MLP neurons of a small language model. Each row is named by its layer, matrix (gate and up: input weights) and neuron, and shows model dimensions 352-447. Each number is 500 + 25 x the weight over its row's rms, rounded and kept within 0 to 999. Numbers have three digits each. A neuron's up and down rows have the sign that makes its largest values positive.
After each neuron's rows, "fires after" lists the tokens most often just before its 100 highest values on Wikipedia text that the model never trained on.

L3.gate384:481530472493458487454518492504489518505540478513491514536469513492502485532454548568465489526478505500467538478460513526525518589477480510495493480515459498459503486487539491471503523505538517518506450525490504526455483505495504508534534461473520484536485462497528492487511530506470431493
L3.up384:537546494529465496483475477527513551556512547453533546523506534461464532479501530523519494448504507547511513471527496560511510525464509483520485475524466518489476518489546459522489469504527470490524491531480507497473508495491491519483529483512445534502502497496479551507510493550484536489
fires after: ".", " Gr", "t", "m"

L3.gate1207:484484510537507511472469517508500499483507492464538510482501525484489512517470480493500509528529508490491485522518447556549480481530494557530507474493514504503486466478525493533504491547515474482482526506519485466488509473479493512482502549495517496501478490494506468480513480525507455501
L3.up1207:465526539518522511435484498496519488485522496495494493494491519509501510496496463515496511547531525489524496483456494539471522483455508506529530460506532482466557461510477544450471501545491467515507451485534536490460538551454533560488521512515549503468525534522548520516538500457488478516
fires after: " the", " Upper", " |"

L3.gate767:485500480477482474496494473501461462523488510518480506490492475457506525501463516509485454494488490516536512481493500476502491534500471491546499494468518500471449476481516484545468473502540490516481454468482464491482488500509500518509499525504487492499480514478487516506479473477471454501
L3.up767:509506495511517505504486504509485514500539521499484468495505534500543512496482473527507463462494513509490534480485516517486544529452513538558493505510485457514473516498499452500473549504489477516543483519468450506462530508499467528473496460463463437518504544491534526516516465535490511520
fires after: ".", " and", "00", "'"

L3.gate1688:520521450476493484486502521511482510509488528498462512446453473493512550503494489481468466546497517526531503502444476531489499509507475510536514497488532501545492468521527487456438499478500509501482524515460548488465468499467533493537504520548476485491522443474490513412523476500510528490
L3.up1688:463473479502473530520532529556499523494499494497542503496515472530490499470485473496497516501502457480511475517483503478445518486539464472501494474521512491529506459464508531488529502483499497521481512475481528485511500520465523511502547518530520517485510506519459511527493473518480499471
fires after: " |", "-", "|"

L3.gate1091:519472497507495496552490540484463521504518527464495496515518482520467518496507534517470523481528482482501498456448517503477506493478542513531453489546514588490568480519496464508474513484503521496446485538500505520538458469481535482506530509496479510500517504504523515518494485513469471493
L3.up1091:548463534479438524525567485496531483519524548527472497468535506462526499504527467545532482506492450484541507536499492506470479503531537518498493484516492510543566490516468496497499493519486523509472531514517507518513534511534511483494491521533434503512552478455475463507490490508505492444
fires after: " |", " Gran", "|", " R"

L6.gate1491:492494493481524503521538522489493512536510510475464498497543471459475543480472484513506517509485519501507528482492497523533461536510505503484529487477472489466497502542517526476557532509472524493529481495482517491472481505527498447535488516534507481515471534499462551514497505509524491490
L6.up1491:503490525482491495474532508551461472526440537485492518464476443554531507505568489454499499518514482536511501481478471500542500509496476498486506515543476479510469552518492452449528473505501520498499501463468495500490516472495496513525523505502500506485523472545574476476484513492519531482
fires after: "20", " |", "-", "19", " —;", ";"

L6.gate588:518501505501522551461476504507483475502508542470530483492528501495500473519538507498478551478478514478477476540539479524524484490489522476489496562489531478540494510549501480506524461513516515519476538503520433492490528522498503495478480462527456517521448540476457480489551485534517512508
L6.up588:545557496503528492467486504502506486517519509485465487518483491492477526496534508495542558502478479514492496533483473538493512479466506480475563493510524495533490473539452462518506517507467492454528573500517478509524496500486521497452512461500505517498481509470433481476523481513487482465
fires after: ".", "19", "20", " For", ";", " In"

L3.gate826:529524483486494467460535489454490539544522475482502486496516490494480511532466527483491545532478459505523519500482503509517503508520508491525526491524504528508513499459499486481475484475485489493502505458461442539529462495470502474530490510493512530505476468507525527477525448499456494540
L3.up826:503472509492485474450450525495497529513446497463542484496473462457503466510489475490531498449492501521504564454553456498489543499556538500490500502460502474515478515522497460519480457489494508497507502478469528504505515481515466489498508497483487510526506499494549489498508482509554516513
fires after: " (", ".\n\n", " \""

L3.gate57:518488498478506510501525498479495454469478468531481479506457507493482492543513512497489520466488490526510473509492519482488499466513514509472511487481513494487480471484485506449484536515531521507525486496481521512543504483482534469509518499508523504504472475535507515504527509485481534489
L3.up57:493499526482491512491490436477468507504513458482483485557486480502505461545497476511497473503502493513515457511466457487443476516526502497501503544454496504510540531611507489541524500475498487518461483478528484476495527503533465504459502509476470504478493504499482499511470440534508489495
fires after: "-", " |", ":", "=", " https", "|"

L6.gate1002:483452521503479522499513514495533515547494471539535483500489503471490516483520495509517499518498464538503523506488510490516508495458559518503501499533494509483502476473495530509504463512514484438462505485542533522498457498488513463517510500515535491548511466530491501498451506521489458480
L6.up1002:509462491523482484450446501503474458488485536500496542478463498484524506498524476519475536525528482455495476476528486501483516503514538497507497485486514524514541449534509496526541462513540449509536464516475513483492554477466493494476550499455457516475493494526474497529487497521493471481
fires after: "20", "19", " not", "-"

L6.gate381:517499506462507482527488488511437503518460521505490521477482434505506525490478473522515543492494517510485473481479560521511521489506540509500498509519482466542452499472460477510480503473489484492510494494475539524514499495503560511481460519530506482519495511514485496513499516489491496527
L6.up381:494499492535477531533527512512530480497483516469510485467470488473486511521468490538545468496480457522520453524473476501478499482464509465512508474510483482534477473483458483510506504489495493554524451457519549468497504523503498524504478519512544516555522539494494484508534480510541516502
fires after: " in", "In", " UA", " In", " to"

L3.gate1553:471501465510508483503499501461526486480506543536526522488512568464509571493508516496466512499555527481465529498482494523471513507478499503518528440532493539463463475509509543546513529513496474498529525497509517477482518498495452525496504503480508454528466505511453502498457510533466457476
L3.up1553:524544476505528464498494535504475531483505514494501494533492520500505541468488537492485522485543475503525507500483471479486499547481482468492526493481501478462525523488470512488506474469517482502474500513505485502512522465511520525456479501472446506508497487519502566468500496509449530483
fires after: " the", ".", " |"

L3.gate1070:517474517513512502532473496475547505480468488495493485488522505482515528485493514543541495493510518539480505488482520477491504534514513491538487512520501509519490484447500490565498476558509481475464470522515468476504516536526503474490554485486514475500533505551517500525511515515546508487
L3.up1070:529462482515525516560504493491520533506487506501510506527498465499454490494496500447486519537496497542500531530443480476501549516516508469508497472496493494531529462462522515534508481503481495569478443490541540501520490539531508524517487494500504429498519500497524518507469462513467520428
fires after: " to", " and"

L3.gate863:462444498478489489489522527521509506520521458511470499478496512518478525487498464509498512524515517495479489499513519452514505518517534493465474535487518506533526463485506522519485491486479510564502489502483466451517544532450509492512493510505527496526481544467543474498449461481487445485
L3.up863:525520541451489496501516493544505514486511480505486492510507492493496506514458526529512498492492511540493511497530504479541509475490489513490549516488492524525505494466503504505455451469526487513522481481508482516460504522522500477502475543498476500519484495515507500507499503509494475486
fires after: ".\n\n", " \"", " (", "\n", "\n\n"

L3.gate1301:510512464525491532518474478548491506470477510499520488515500509542492476490506501526507512513532493496483457507480496488492525515521469481548486530480478523506477468474535481542539494514509539498467477490492460483490490462498507516528529528510494473488494466467484535491488475491538487504
L3.up1301:502504519516520503491480538487437506445473527512514518469495511561525534482487477505483482514547521561488528509522454536461502487474491471462510496477534520465530501515486499525478504528499521533493496525497499482482523493489535497518473511471526529514478475472481522505515525504540481498
fires after: " |", ";", " of", " —;", " the"

L3.gate262:477466514468501532481511468487528497501501458490466469478542493514481488520486490493502489490498472498515497489533500451462533486506520524512514480490465526448522472532507489518509512509547488477513537522480478513521514488505502495496520474538504518523477522564483533538524542501492459459
L3.up262:462503549553496496489514519498465526501491511463546491491501490480510500497520481495456512527487527527498503532547485491497503521517510473502510509508538524466519545495472483491562491500526504501471481471519505486507510484460491463498508455511476471500463521522517472512502469525534474453
fires after: " was", " were", " be", " is", " being"

L6.gate1647:467503446527521506471497501507461486463496483496516502482494494506511519502498513454490488511467504488484495488522508466480519471502525502474471505489516493516498528530520492491540474503502463490513502500477503499511504517507482471451519467519493479506484510476503474524481518466544528507
L6.up1647:535477460517504528501509500526558557502526467520490524482472489485503416530517494494540522496538511483521482487517484531521454462503486509482497483487513471496508497472507504475493507536520505490489517502480502499549529526505507496462522562541496518476517523517488492510525476534478521514
fires after: "19", "18", "20"